config = dict(
    n_head=2,
    activation='tanh_gelu',
    norm_eps=1e-06,
    parallel_block=False,
    init_std_up=0.022,
    lr_head=0.00888,
    decay_fraction=0.677,
    final_lr_fraction=0.0,
    batch_tokens=131072,
    train_tokens=845900000,
)
MLP neurons of a small language model. Each row is named by its layer, matrix (up: input weights; down: output weights) and neuron, and shows model dimensions 224-319. Each number is 50 + 12 x the weight over its row's rms, rounded and kept within 0 to 99.
After each neuron's rows, "fires on" lists the tokens most often at its 100 highest values on Wikipedia text that the model never trained on.

L5.up1150:50 41 60 48 40 63 65 56 49 55 44 30 57 44 38 48 45 47 35 56 44 55 47 41 55 45 55 40 60 37 46 57 57 66 58 54 63 45 53 55 54 37 69 56 39 50 80 47 55 42 44 22 33 54 35 57 55 38 46 65 40 46 40 56 64 51 66 42 64 34 50 40 33 59 39 46 63 57 67 67 34 41 38 49 41 50 78 45 48 54 43 60 47 45 59 58
L5.down1150:16 66 62 95 52 51 55 34 60 41 64 54 44 61 41 52 37 60 55 47 48 56 68 47 44 70 33 55 40 74 43 52 57 31 37 41 55 32 49 65 66 58 42 22 64 53 30 49 58 39 57 57 48 51 32 52 49 55 45 51 37 61 35 34 43 64 58 44 68 48 61 47 52 52 68 52 52 45 37 60 70 70 59 39 47 57 25 70 64 56 32 48 72 63 45 64
fires on: ",", " |", " de", " -", " on"

L5.up1367:42 54 58 60 40 70 46 67 54 57 46 39 71 24 57 40 51 38 38 65 55 64 50 41 56 58 54 49 59 55 59 72 43 44 59 47 48 55 58 35 53 42 34 50 39 52 63 62 55 44 56 73 54 40 51 57 41 55 30 43 45 66 53 59 53 47 45 32 68 43 57 62 60 48 54 70 45 59 22 59 62 49 39 52 43 60 63 38 54 70 30 63 49 46 46 23
L5.down1367:65 76 47 71 65 36 31 48 55 72 52 44 63 28 46 70 46 55 49 63 53 45 55 38 51 50 40 36 49 71 53 70 52 75 49 43 54 55 42 51 29 55 48 59 45 62 50 73 63 36 46 41 49 42 40 59 40 44 72 54 59 47 49 55 22 49 58 40 43 55 41 64 50 68 40 64 45 48 36 31 49 29 34 52 43 45 29 64 45 61 46 50 55 45 43 55
fires on: " m", " a", "A", " high"

L5.up229:50 57 43 32 41 53 70 55 43 56 35 58 30 64 67 78 39 75 64 55 33 64 40 53 32 55 51 35 43 59 43 42 45 51 36 50 55 35 34 59 42 55 32 53 52 57 64 40 38 47 31 47 57 54 39 57 43 64 44 37 33 66 67 67 31 62 62 35 36 38 60 53 33 58 30 56 57 62 52 62 67 40 49 54 55 50 62 69 52 66 39 39 45 46 64 47
L5.down229:23 53 52 46 79 65 56 37 37 29 54 32 47 22 41 59 38 35 51 53 52 48 39 40 48 34 62 35 54 67 71 54 45 43 60 50 50 46 38 60 43 45 53 49 55 31 38 48 41 67 21 56 34 60 42 70 61 59 51 46 51 69 80 50 41 62 52 59 55 64 46 39 67 41 61 57 54 50 49 60 57 28 38 55 43 46 57 56 46 46 52 65 51 50 44 43
fires on: " W", " w", "\"", " song", "."

L5.up1120:49 71 53 49 55 36 43 51 69 75 21 42 70 39 58 45 39 45 46 54 66 39 37 49 51 62 48 55 55 48 56 46 46 35 33 59 57 84 54 53 45 19 57 30 59 63 56 41 59 62 72 41 65 63 36 37 55 63 58 62 71 70 68 59 53 56 61 49 40 55 40 79 64 59 44 55 58 55 59 77 49 45 38 39 59 61 53 53 72 75 43 59 41 43 57 61
L5.down1120:38 45 38 49 43 62 34 44 42 33 55 58 59 46 43 41 40 49 56 52 56 41 66 45 21 40 44 42 42 53 50 70 70 64 54 46 47 48 47 55 63 72 40 48 65 41 59 48 52 54 40 47 38 55 46 49 35 36 62 49 54 48 62 55 52 57 44 61 56 32 53 43 71 55 56 39 43 51 48 64 48 51 74 43 30 52 65 16 45 45 53 27 62 51 53 51
fires on: "-", "ro", "s", "ings", "ot", "i"

L5.up1006:46 37 39 49 55 44 75 34 48 46 14 30 64 63 54 57 38 45 46 56 63 52 46 50 56 59 62 48 56 56 58 75 51 65 37 67 73 51 78 56 37 53 72 64 53 53 52 36 53 40 49 59 43 64 50 58 47 29 28 48 74 41 48 49 61 37 36 72 41 68 20 47 58 61 48 63 72 42 52 71 39 24 76 46 82 44 40 46 53 45 48 40 50 48 45 67
L5.down1006:36 45 45 40 49 38 29 37 55 41 31 64 37 55 49 35 59 47 28 37 47 41 54 43 36 53 59 31 56 64 66 54 43 47 43 66 64 44 48 61 52 59 47 50 40 62 48 63 47 57 80 27 66 66 36 48 34 44 57 61 28 55 51 44 60 46 59 40 49 26 54 41 73 54 49 54 34 64 52 38 78 51 55 44 40 36 58 36 45 70 67 47 36 44 54 49
fires on: " st", "h", "B", "st"

L5.up517:44 54 38 58 41 61 41 56 55 41 50 49 36 26 66 65 55 40 59 33 73 44 38 72 46 64 54 50 70 62 51 42 59 52 56 36 53 53 73 52 31 25 65 43 48 58 44 62 66 53 39 41 53 43 62 47 39 44 59 49 30 62 38 73 57 47 44 31 52 64 45 53 36 62 59 29 48 63 42 60 54 49 31 32 43 42 27 50 72 25 60 36 42 57 43 25
L5.down517:65 39 61 57 43 53 45 34 39 26 40 37 48 48 40 64 52 69 45 58 68 54 49 59 66 47 48 47 39 80 49 55 46 70 70 43 74 49 53 51 55 54 36 48 63 51 69 57 26 39 42 58 31 37 25 51 27 29 53 48 67 46 55 49 45 53 71 62 72 58 44 58 55 62 66 59 64 67 41 31 50 31 48 40 39 68 57 55 38 43 70 62 74 46 43 56
fires on: " a", " A", "in", " c"

L5.up1468:52 38 46 52 56 58 54 57 54 51 60 50 49 58 48 41 65 63 68 66 39 48 58 69 45 43 30 44 32 54 50 47 35 56 58 40 21 40 66 69 45 48 35 38 71 47 63 36 52 44 35 41 65 32 54 42 47 18 49 59 60 75 42 39 50 42 56 41 62 48 50 41 47 60 45 38 43 45 35 79 41 53 58 77 61 28 44 74 43 46 30 58 29 55 59 56
L5.down1468:66 56 55 33 64 52 48 56 67 23 58 48 60 69 43 58 40 69 45 35 44 56 52 31 72 51 45 63 59 44 72 49 56 15 62 43 47 49 38 43 51 42 26 42 61 68 63 59 35 53 27 34 45 57 52 64 54 59 22 28 44 56 68 35 54 44 67 49 61 57 51 61 52 45 66 42 46 34 55 52 51 46 51 57 47 50 42 54 59 46 42 34 33 58 57 63
fires on: "e", "ro", "re", "ir", "en", " exp"

L5.up612:45 36 58 45 30 55 38 59 45 63 54 48 38 54 77 60 54 63 53 74 43 45 32 68 26 46 36 56 57 41 42 58 41 43 44 49 57 52 39 54 33 35 35 42 68 42 41 51 45 42 60 61 36 51 50 37 53 38 44 27 32 67 44 33 37 58 66 60 60 47 37 48 63 43 46 43 50 62 26 50 60 49 49 56 47 47 32 43 63 48 56 60 34 42 71 63
L5.down612:48 53 40 52 57 75 56 23 48 53 55 51 56 54 34 39 54 45 39 52 48 18 66 59 59 43 73 55 63 37 50 34 47 41 59 44 37 54 57 62 36 51 68 68 51 63 54 52 57 48 55 30 50 43 31 26 62 50 56 68 44 67 64 27 54 67 36 54 30 44 45 43 44 50 41 43 36 37 44 45 42 48 34 43 62 47 49 43 48 41 60 47 73 40 28 40
fires on: " of", " |", " the", " 2"

L5.up147:61 32 42 53 36 61 52 75 43 42 54 68 61 34 68 61 66 25 62 54 41 27 42 65 49 39 36 69 25 43 73 51 39 44 52 39 35 56 45 47 64 58 47 44 32 32 35 63 41 45 44 40 63 46 36 72 48 43 46 42 69 31 48 60 54 29 47 33 41 46 47 42 31 64 58 55 57 57 44 57 69 46 39 63 50 28 61 51 34 46 61 23 42 58 49 45
L5.down147:52 42 62 35 49 37 33 47 42 53 40 44 32 46 63 36 43 48 68 28 38 55 30 64 51 26 48 45 43 53 74 60 50 61 44 60 29 54 45 42 47 29 49 75 33 62 46 53 46 42 47 50 32 50 69 34 62 32 37 42 50 60 47 34 47 33 31 33 60 57 55 37 46 34 72 57 54 41 31 61 29 18 33 46 63 67 58 41 46 71 25 45 29 52 54 63
fires on: " Y", " U", " he", " a", " an", "."

L5.up629:66 46 51 48 61 33 47 38 43 46 50 58 53 72 29 35 41 45 39 55 48 50 52 36 36 46 72 36 74 64 65 50 28 52 46 47 52 21 46 27 75 58 42 43 56 57 56 46 43 52 73 60 35 43 56 55 35 42 45 26 47 70 54 40 72 55 71 56 52 66 47 46 52 49 46 46 58 53 60 45 43 25 35 37 64 56 52 31 49 61 63 59 50 69 42 34
L5.down629:50 49 58 29 35 59 62 77 64 43 47 48 58 46 44 46 37 60 47 68 28 50 56 58 68 60 45 52 45 38 66 41 40 58 42 26 46 42 68 34 58 44 61 58 20 33 28 34 46 48 46 43 47 80 67 43 45 50 64 54 29 29 46 50 37 53 39 35 39 52 58 55 57 39 66 43 51 45 53 72 52 52 57 41 50 77 56 37 59 45 42 42 51 41 65 67
fires on: " W", ";", " |", "W", " ", " w"

L5.up116:40 26 59 49 61 64 43 45 53 74 25 59 61 61 31 47 67 54 59 55 51 41 27 61 62 45 66 66 32 51 53 67 33 55 46 71 58 51 34 48 47 38 49 35 40 49 51 61 75 73 49 36 37 44 47 42 55 54 62 68 62 44 49 58 52 55 33 74 46 63 50 44 44 55 36 61 34 48 59 38 45 29 48 43 44 42 55 63 59 44 46 53 65 58 44 53
L5.down116:63 23 48 43 29 66 55 57 51 58 44 52 65 58 34 36 35 64 45 46 49 64 54 58 48 53 71 39 39 41 37 70 38 39 65 50 50 48 50 57 55 38 47 66 56 70 64 57 54 62 60 26 58 41 59 44 39 50 45 53 50 51 17 54 52 54 28 57 23 76 56 62 50 40 50 60 71 54 58 47 50 56 57 52 46 45 42 54 66 69 49 66 51 45 58 41
fires on: "st", "T", " int", "ot", "C"

L5.up37:42 47 63 63 44 48 43 54 44 28 52 49 56 46 53 36 31 61 52 56 46 35 45 64 51 65 47 38 63 38 43 43 63 54 63 55 33 37 47 61 41 31 52 54 29 39 50 62 52 31 59 85 54 54 33 52 49 41 35 61 61 44 43 47 60 48 47 31 60 51 67 57 37 49 79 47 61 54 52 64 65 37 57 45 52 39 75 43 60 37 60 50 46 43 51 56
L5.down37:57 52 52 25 52 52 65 54 51 55 29 52 79 42 57 62 57 47 40 59 75 49 78 54 50 55 54 48 40 60 52 32 66 59 50 58 54 44 36 32 34 47 31 28 69 35 53 30 34 66 64 50 60 53 63 55 43 48 39 65 46 33 57 46 41 67 46 48 51 47 48 55 63 53 52 51 53 38 49 52 43 27 41 54 35 43 36 41 55 65 37 32 55 39 69 63
fires on: " by", " '", "f", " cor", "."

L5.up875:81 28 21 40 54 32 60 61 45 47 38 46 32 34 63 52 68 57 46 72 54 55 56 30 68 75 74 59 45 41 46 51 49 42 55 68 61 62 63 48 58 54 61 54 50 72 42 32 52 33 44 61 55 58 70 52 55 41 46 63 54 47 52 40 53 52 38 48 59 53 25 55 50 67 75 63 45 38 67 31 59 53 46 49 49 53 60 49 55 59 51 63 53 58 46 41
L5.down875:63 34 58 15 55 49 63 43 43 23 39 40 49 52 48 53 71 52 43 50 45 50 33 49 65 41 57 66 37 48 45 48 57 54 52 61 47 45 50 58 43 62 50 56 37 43 43 66 41 64 57 56 44 45 72 58 69 58 22 64 68 45 69 49 65 68 52 40 48 51 56 26 44 36 49 58 60 31 26 68 48 76 61 55 59 47 63 33 53 41 48 66 51 32 54 43
fires on: "s", " s", ":", " –", " S", "p"

L5.up174:53 52 55 53 48 45 55 39 42 55 36 51 63 42 55 30 75 55 62 67 38 53 48 57 42 48 46 48 43 56 39 54 35 39 44 58 61 50 39 58 39 47 73 76 39 47 55 30 44 46 60 51 31 46 42 48 40 70 29 80 51 38 28 40 43 49 51 65 44 66 47 36 63 41 36 64 39 38 61 56 48 57 46 40 55 76 45 60 71 56 58 52 56 45 52 33
L5.down174:38 38 43 28 49 19 52 49 53 39 29 52 56 34 47 41 67 46 57 41 45 55 66 50 42 49 16 50 66 52 42 45 54 56 39 44 71 56 54 81 61 89 62 51 50 45 47 58 52 61 54 27 56 30 64 50 15 34 49 60 69 38 61 63 33 53 50 42 40 52 44 41 78 57 28 44 40 44 35 47 56 32 32 53 69 43 50 58 36 40 58 39 65 48 32 38
fires on: " st", " St"

L5.up998:41 51 50 41 30 50 70 68 41 47 54 34 49 53 39 54 56 43 46 55 58 71 72 47 72 50 55 46 47 65 62 57 24 44 51 50 50 25 40 49 68 66 65 58 15 48 55 36 65 61 39 68 49 40 41 45 41 34 47 52 38 46 36 51 62 27 54 42 45 47 52 62 38 52 47 35 66 61 57 42 48 59 43 43 52 47 54 56 72 81 72 55 59 49 61 45
L5.down998:48 70 36 51 53 43 52 64 36 41 44 31 43 84 44 66 27 53 45 38 35 51 45 43 64 49 46 65 26 39 50 33 45 50 40 60 49 51 75 32 63 48 56 47 58 43 47 45 53 55 21 27 54 56 56 48 52 59 49 49 55 59 57 41 43 42 12 42 57 72 46 50 69 52 80 45 72 42 58 35 44 59 33 25 47 37 42 71 53 45 58 52 47 46 48 72
fires on: " w", " to", "'", " ext", " 3", " W"

L5.up1250:55 66 35 57 37 40 35 45 37 53 63 56 57 61 73 59 39 42 44 59 37 52 37 43 32 53 57 34 51 42 33 47 55 56 52 46 37 60 48 39 40 29 44 39 46 45 56 53 43 62 75 30 64 43 51 49 52 54 39 50 54 52 31 59 46 65 32 53 40 39 61 44 42 52 61 53 43 59 67 24 67 41 61 31 47 63 28 54 63 42 67 40 30 65 44 42
L5.down1250:48 43 60 67 59 54 62 56 40 54 32 38 26 58 39 54 40 42 28 73 66 42 63 50 73 85 50 47 46 45 31 44 51 47 52 56 57 39 60 44 63 53 48 54 48 36 45 42 50 42 39 46 56 57 34 51 59 29 55 78 55 42 55 65 64 44 19 43 33 42 45 41 63 38 39 50 56 41 46 37 78 29 39 30 50 36 61 63 41 49 33 39 45 51 37 72
fires on: " A", " a", " S", "ith", " its"

L5.up1318:25 58 52 28 43 49 57 35 37 72 47 50 66 53 54 42 31 57 45 54 51 76 49 34 45 46 33 51 59 60 33 51 56 48 55 37 49 60 57 49 71 41 45 48 60 36 62 50 35 67 72 53 60 53 57 60 55 37 39 34 58 52 53 37 56 58 35 46 49 35 64 55 37 46 62 51 61 56 58 62 49 39 47 57 52 62 60 52 44 48 76 53 49 56 37 57
L5.down1318:49 55 45 71 49 49 46 56 50 35 61 56 47 60 43 43 40 42 40 52 50 60 37 96 58 56 41 29 39 58 60 68 29 76 53 37 55 46 61 53 74 43 66 50 64 53 29 44 46 45 50 52 09 37 51 51 57 57 37 64 72 59 53 40 36 52 55 23 61 76 45 41 55 55 50 46 46 57 47 29 32 82 44 57 52 39 67 31 50 41 52 50 47 42 36 36
fires on: ",", "\n", " first", "),", " second"

L5.up1269:32 44 46 55 37 46 43 46 59 40 56 53 65 67 29 44 46 46 38 60 42 62 63 30 47 42 61 42 61 69 66 43 58 65 74 67 51 38 56 31 60 34 52 78 43 49 44 54 74 67 35 71 47 44 56 55 56 53 44 54 53 42 60 42 63 11 34 53 45 42 41 57 37 62 48 28 63 49 54 36 28 38 57 37 56 52 43 50 53 37 40 44 67 57 43 40
L5.down1269:51 52 35 34 70 36 30 67 50 81 52 69 38 40 57 63 47 49 47 32 40 66 46 67 44 50 38 43 60 58 36 77 54 43 59 30 38 48 46 65 63 47 43 66 65 62 58 38 43 30 53 41 45 45 33 63 40 33 48 45 56 49 42 78 20 69 52 74 63 60 39 32 40 50 54 61 65 54 61 41 65 54 25 46 53 69 43 46 51 52 52 46 57 34 66 60
fires on: "\n", " that", ":", " as", " where"

L5.up767:43 48 60 47 24 56 55 66 46 46 39 48 67 32 57 60 44 51 59 47 40 48 47 44 55 52 60 27 63 45 36 72 60 43 40 58 57 64 47 43 58 60 54 23 59 47 34 48 56 51 50 62 61 48 60 44 75 41 49 55 41 55 61 43 57 50 57 57 69 55 33 47 64 63 47 67 50 55 37 62 49 29 39 60 40 30 53 45 52 34 62 48 37 51 43 32
L5.down767:35 52 38 68 49 54 44 56 57 54 67 63 53 58 30 56 51 25 39 49 63 35 59 58 56 40 66 44 73 54 57 28 55 62 70 45 48 39 28 48 30 24 36 56 38 50 51 41 66 52 38 39 56 59 10 46 47 37 59 43 58 32 34 56 65 55 49 37 33 46 61 61 38 30 56 52 32 47 56 52 53 65 42 54 65 48 52 43 53 41 39 33 55 37 43 70
fires on: " A", " a", ".", "A", "on", "ick"

L5.up1119:48 42 29 44 41 31 58 44 45 46 23 49 33 45 65 80 59 36 47 48 48 50 51 62 51 68 56 43 44 46 55 59 64 62 44 46 63 41 59 62 47 52 41 30 62 49 51 41 46 47 29 49 46 61 34 60 64 45 50 51 51 54 55 77 52 56 56 29 48 49 52 50 51 51 46 57 63 21 61 72 54 36 49 56 50 58 54 56 51 49 24 42 56 62 69 26
L5.down1119:58 27 63 36 62 65 54 37 52 36 54 45 44 62 39 60 56 37 46 33 45 30 55 62 74 50 38 70 51 38 30 54 46 44 58 60 61 56 43 60 52 31 62 64 36 58 47 45 51 42 65 71 44 55 49 52 58 47 37 54 46 54 54 44 36 39 48 51 37 31 31 37 44 49 52 42 40 32 46 56 57 40 42 26 55 74 46 42 53 53 61 55 47 45 61 52
fires on: " s"

L5.up1234:43 41 27 65 44 65 71 49 59 45 46 47 30 52 36 50 58 49 41 50 28 62 42 69 51 62 38 58 53 40 64 67 46 50 50 38 60 42 49 54 36 53 33 70 67 55 66 42 38 67 58 38 45 65 59 64 42 51 42 34 80 24 46 67 72 59 53 46 46 39 60 62 43 22 37 59 46 41 55 38 70 54 49 71 55 56 45 36 73 48 63 57 47 40 53 52
L5.down1234:59 46 69 46 58 54 34 34 48 59 42 79 47 46 67 63 49 51 44 52 68 35 42 50 60 62 70 65 45 55 53 34 68 56 44 47 53 49 61 59 55 53 35 55 42 75 52 61 58 47 28 55 41 43 44 39 46 56 55 41 20 76 46 36 61 49 54 64 32 43 44 40 47 63 61 22 53 30 62 40 31 42 47 41 60 60 33 63 29 52 44 26 48 55 41 72
fires on: ".", " m", " p", " other", "ther"

L5.up1372:41 63 75 69 40 59 44 50 31 60 44 46 59 50 42 51 38 51 39 47 56 40 38 70 37 43 44 57 70 66 46 40 85 76 37 35 49 52 50 64 36 57 46 52 45 58 41 58 21 44 46 53 53 38 51 61 54 54 33 70 52 45 57 39 42 56 55 40 35 47 56 34 54 74 49 30 41 47 38 54 47 33 46 53 59 54 50 51 46 58 60 63 52 50 34 41
L5.down1372:52 45 42 69 55 33 52 75 36 48 57 46 29 48 43 57 52 41 32 61 56 68 57 30 55 47 63 34 51 53 44 59 30 33 42 39 29 53 47 45 47 61 62 39 66 33 44 74 39 65 40 46 55 56 46 48 59 41 74 57 55 42 50 46 67 54 45 46 45 50 57 31 27 43 75 53 41 44 57 43 48 49 55 63 50 50 40 52 27 37 40 66 76 48 60 36
fires on: " her", "'s", " new", "ial", " M", "ed"

L5.up431:59 54 47 68 52 44 73 39 28 45 53 64 22 56 33 45 43 50 39 45 43 66 47 63 49 30 44 57 39 50 62 57 44 53 34 61 53 58 47 50 62 62 47 34 59 60 43 57 39 56 62 59 54 38 47 46 47 30 49 61 38 43 57 69 60 38 50 50 62 28 60 43 35 65 65 44 27 51 57 30 39 47 67 52 49 64 42 80 37 50 60 53 55 57 45 58
L5.down431:47 55 34 61 58 50 48 56 70 32 51 62 69 56 35 41 50 39 51 36 71 42 48 37 46 76 41 48 58 72 63 52 49 43 30 49 37 53 61 79 09 33 54 45 59 48 47 55 51 44 23 60 49 23 53 47 47 63 60 42 44 55 55 46 51 39 51 54 46 51 60 30 64 45 57 34 64 45 36 49 48 46 73 67 57 18 57 47 49 35 43 41 40 33 50 41
fires on: " M", "ag"

L5.up556:62 57 28 74 44 57 48 51 40 38 59 64 44 37 56 50 56 43 39 56 69 68 44 52 35 55 52 46 41 59 43 63 33 33 55 28 60 47 35 49 32 56 45 41 56 50 57 44 53 48 63 53 52 29 51 32 61 46 50 65 63 30 63 68 47 50 59 35 31 61 29 58 42 50 72 38 48 48 34 47 27 46 55 49 42 55 55 49 57 27 48 37 37 66 50 57
L5.down556:49 50 50 38 51 43 51 66 62 55 46 60 43 10 42 65 58 50 48 72 56 62 45 44 57 67 46 62 47 68 47 48 45 60 44 61 44 70 40 67 45 39 47 40 58 53 52 59 67 63 35 66 34 75 41 45 49 34 50 43 57 61 60 56 67 53 61 55 40 35 52 44 58 55 48 44 36 65 42 42 57 61 55 21 25 48 48 66 54 49 68 48 59 42 64 49
fires on: " t", " s", " app", " was", " m", " T"

L5.up484:48 45 42 36 63 49 55 62 32 35 44 70 53 49 36 45 45 26 48 72 43 36 37 61 54 46 58 50 39 59 60 53 42 56 58 43 59 39 62 57 43 56 32 44 45 49 58 42 58 48 42 46 52 63 41 53 42 57 60 26 48 44 62 70 49 35 51 31 33 44 64 36 84 34 48 86 54 33 68 83 54 43 49 60 53 45 66 37 51 72 41 56 57 49 52 50
L5.down484:42 48 53 41 48 58 51 40 49 61 36 58 61 63 56 71 58 58 56 27 46 65 58 50 48 67 55 52 52 44 56 64 65 35 48 49 44 59 46 71 38 57 63 72 42 42 58 45 50 44 78 45 57 71 59 36 26 66 47 46 49 58 56 44 35 26 59 37 62 25 48 29 39 59 47 44 66 58 55 42 31 31 58 14 59 66 57 38 60 68 66 51 45 28 53 33
fires on: " w", " W", " he"

L5.up291:54 55 50 48 47 34 58 58 59 58 49 38 34 49 48 45 32 63 33 47 43 57 56 45 27 67 55 15 54 63 56 33 64 52 54 79 58 65 50 58 63 44 43 49 39 45 39 45 63 62 42 58 66 54 26 44 52 39 36 43 35 37 65 47 50 45 55 51 63 42 56 43 51 33 49 36 45 39 68 47 54 46 33 49 70 53 23 50 60 48 33 35 47 64 57 41
L5.down291:68 44 49 25 64 45 31 55 62 69 49 42 47 65 44 37 58 40 46 67 56 41 42 72 56 50 53 47 52 33 52 68 59 34 52 38 45 47 47 38 57 26 33 79 58 43 45 55 71 36 53 63 37 46 41 70 52 59 54 37 54 47 50 64 44 68 57 36 59 26 23 65 58 38 66 58 47 57 36 43 47 64 41 36 49 61 35 41 58 54 42 61 35 29 51 64
fires on: "\n", " as", " =", "i"

L5.up927:28 79 69 56 45 40 54 75 36 67 55 40 36 40 51 58 47 61 64 50 31 42 57 45 30 40 47 29 69 47 35 51 64 55 55 72 38 55 48 49 66 38 26 24 70 52 41 46 53 46 42 50 40 42 53 37 35 47 47 73 47 61 40 57 57 42 66 62 77 46 51 45 57 46 66 51 55 54 44 49 57 60 40 52 49 38 48 43 58 51 58 49 42 48 61 59
L5.down927:42 33 43 99 28 68 44 26 49 43 56 38 36 55 45 38 48 35 56 58 42 55 57 34 45 59 53 63 36 56 59 33 23 53 19 58 59 52 49 49 59 74 51 42 43 65 56 64 62 57 49 58 65 49 52 52 56 94 35 40 38 47 41 47 50 64 58 52 46 44 33 69 68 56 43 61 42 35 46 58 55 58 67 32 45 46 55 52 44 51 57 52 72 51 46 21
fires on: " |", ",", "-", " from", " of"

L5.up1382:51 53 51 46 39 52 50 32 29 62 60 46 48 43 50 30 58 40 32 64 64 48 61 49 63 32 51 39 35 43 37 50 60 57 50 72 60 32 44 66 57 33 66 43 65 65 68 50 32 51 54 61 29 38 69 49 55 68 55 72 28 59 18 47 58 59 40 37 73 43 71 39 37 68 49 52 44 53 23 50 47 76 35 61 53 64 56 53 42 79 43 51 32 55 37 52
L5.down1382:46 40 47 54 58 46 42 44 65 70 46 31 36 53 66 32 40 37 44 43 62 38 45 65 28 55 56 80 52 46 33 69 71 33 71 44 37 65 53 55 52 31 38 39 52 37 32 57 48 49 64 50 48 55 50 46 39 67 47 45 47 43 33 37 42 21 57 39 44 44 44 51 31 47 65 49 52 42 41 40 56 35 44 67 63 24 35 45 51 38 45 21 58 44 57 50
fires on: "\n ", " exp", " the", "ag", "0"

L5.up854:36 62 66 49 34 39 60 48 58 53 52 46 64 40 49 62 62 60 42 68 61 60 63 54 44 54 37 41 33 52 70 37 47 28 44 39 55 36 46 46 18 46 63 50 45 79 52 53 40 58 47 80 52 29 41 35 66 41 50 41 59 49 34 49 56 59 56 57 43 56 61 65 64 56 40 55 54 50 69 45 52 48 41 58 69 67 57 37 62 34 51 31 42 51 49 35
L5.down854:61 42 49 72 58 60 41 61 48 56 66 54 38 39 61 36 47 55 43 44 34 75 64 50 51 58 53 17 36 57 56 47 45 43 46 68 47 49 38 49 43 53 16 64 53 55 63 55 57 57 23 58 32 65 32 38 67 49 41 53 54 49 58 48 47 35 37 41 57 41 46 36 53 53 44 70 33 56 43 54 78 42 31 50 39 49 53 56 38 70 42 49 54 52 57 59
fires on: " m", "it", " s", " art", "t", " c"

L5.up1369:63 60 61 43 47 63 75 70 62 39 40 53 37 56 63 41 62 57 52 58 39 57 51 71 33 49 79 43 49 55 63 50 76 41 59 61 35 51 53 51 40 60 35 52 51 53 42 58 62 40 39 57 33 39 47 54 55 56 45 24 61 76 49 42 56 31 41 30 68 42 46 67 55 46 62 53 63 23 48 46 61 54 40 49 69 52 62 24 39 46 72 44 29 60 57 56
L5.down1369:33 31 71 60 51 55 50 37 69 57 53 70 47 48 36 74 45 62 30 49 58 34 51 47 67 63 58 37 46 84 44 47 51 55 49 33 42 37 39 38 51 52 61 34 24 46 56 61 33 61 52 74 39 32 64 32 51 53 51 76 50 44 55 45 64 53 35 50 59 52 42 51 46 60 52 34 55 55 56 46 29 54 63 46 37 49 50 81 46 50 50 39 66 49 54 55
fires on: "."

L5.up1535:57 43 51 30 30 38 37 56 57 61 50 64 30 67 52 53 51 36 52 63 55 50 31 51 42 50 57 58 50 59 63 72 72 52 37 60 57 49 46 69 39 53 49 64 63 58 56 41 58 43 90 43 42 65 58 44 50 70 68 71 43 59 41 26 53 65 52 30 37 42 49 52 64 65 58 58 35 48 20 52 59 48 44 47 66 46 30 59 63 56 41 57 41 30 59 53
L5.down1535:43 31 63 55 31 27 51 27 57 55 33 53 52 28 65 70 64 46 39 49 42 73 66 52 40 52 27 58 54 54 45 52 38 55 47 54 50 40 40 32 34 40 37 56 38 39 47 53 43 43 35 28 65 26 45 49 46 55 50 49 47 31 48 43 61 33 34 59 48 60 54 45 60 71 44 51 48 46 67 66 72 27 58 45 23 40 43 62 49 57 66 60 41 53 53 42
fires on: " m", " sp", "s", "===", " S"

L5.up432:58 47 33 40 33 33 51 54 63 54 29 67 38 58 52 65 36 25 46 45 39 54 61 43 53 34 49 63 50 48 45 57 26 31 51 50 51 44 50 66 51 59 53 45 35 62 55 56 49 50 55 23 58 44 59 53 19 72 60 60 26 67 50 57 38 42 63 64 52 62 65 16 50 54 43 48 49 68 57 40 60 45 43 66 65 51 63 47 72 69 59 64 35 50 31 46
L5.down432:53 78 57 26 61 86 61 54 61 72 52 59 43 66 43 28 52 50 30 42 27 57 57 28 46 37 49 33 48 53 32 46 39 41 65 51 47 43 44 54 37 64 43 47 45 33 50 59 61 50 41 72 39 65 49 50 46 55 55 44 33 49 67 34 53 65 33 58 60 59 48 39 55 34 72 48 62 56 37 52 66 57 57 43 57 55 42 58 73 60 64 54 60 51 45 65
fires on: " w", "w", "und", " W"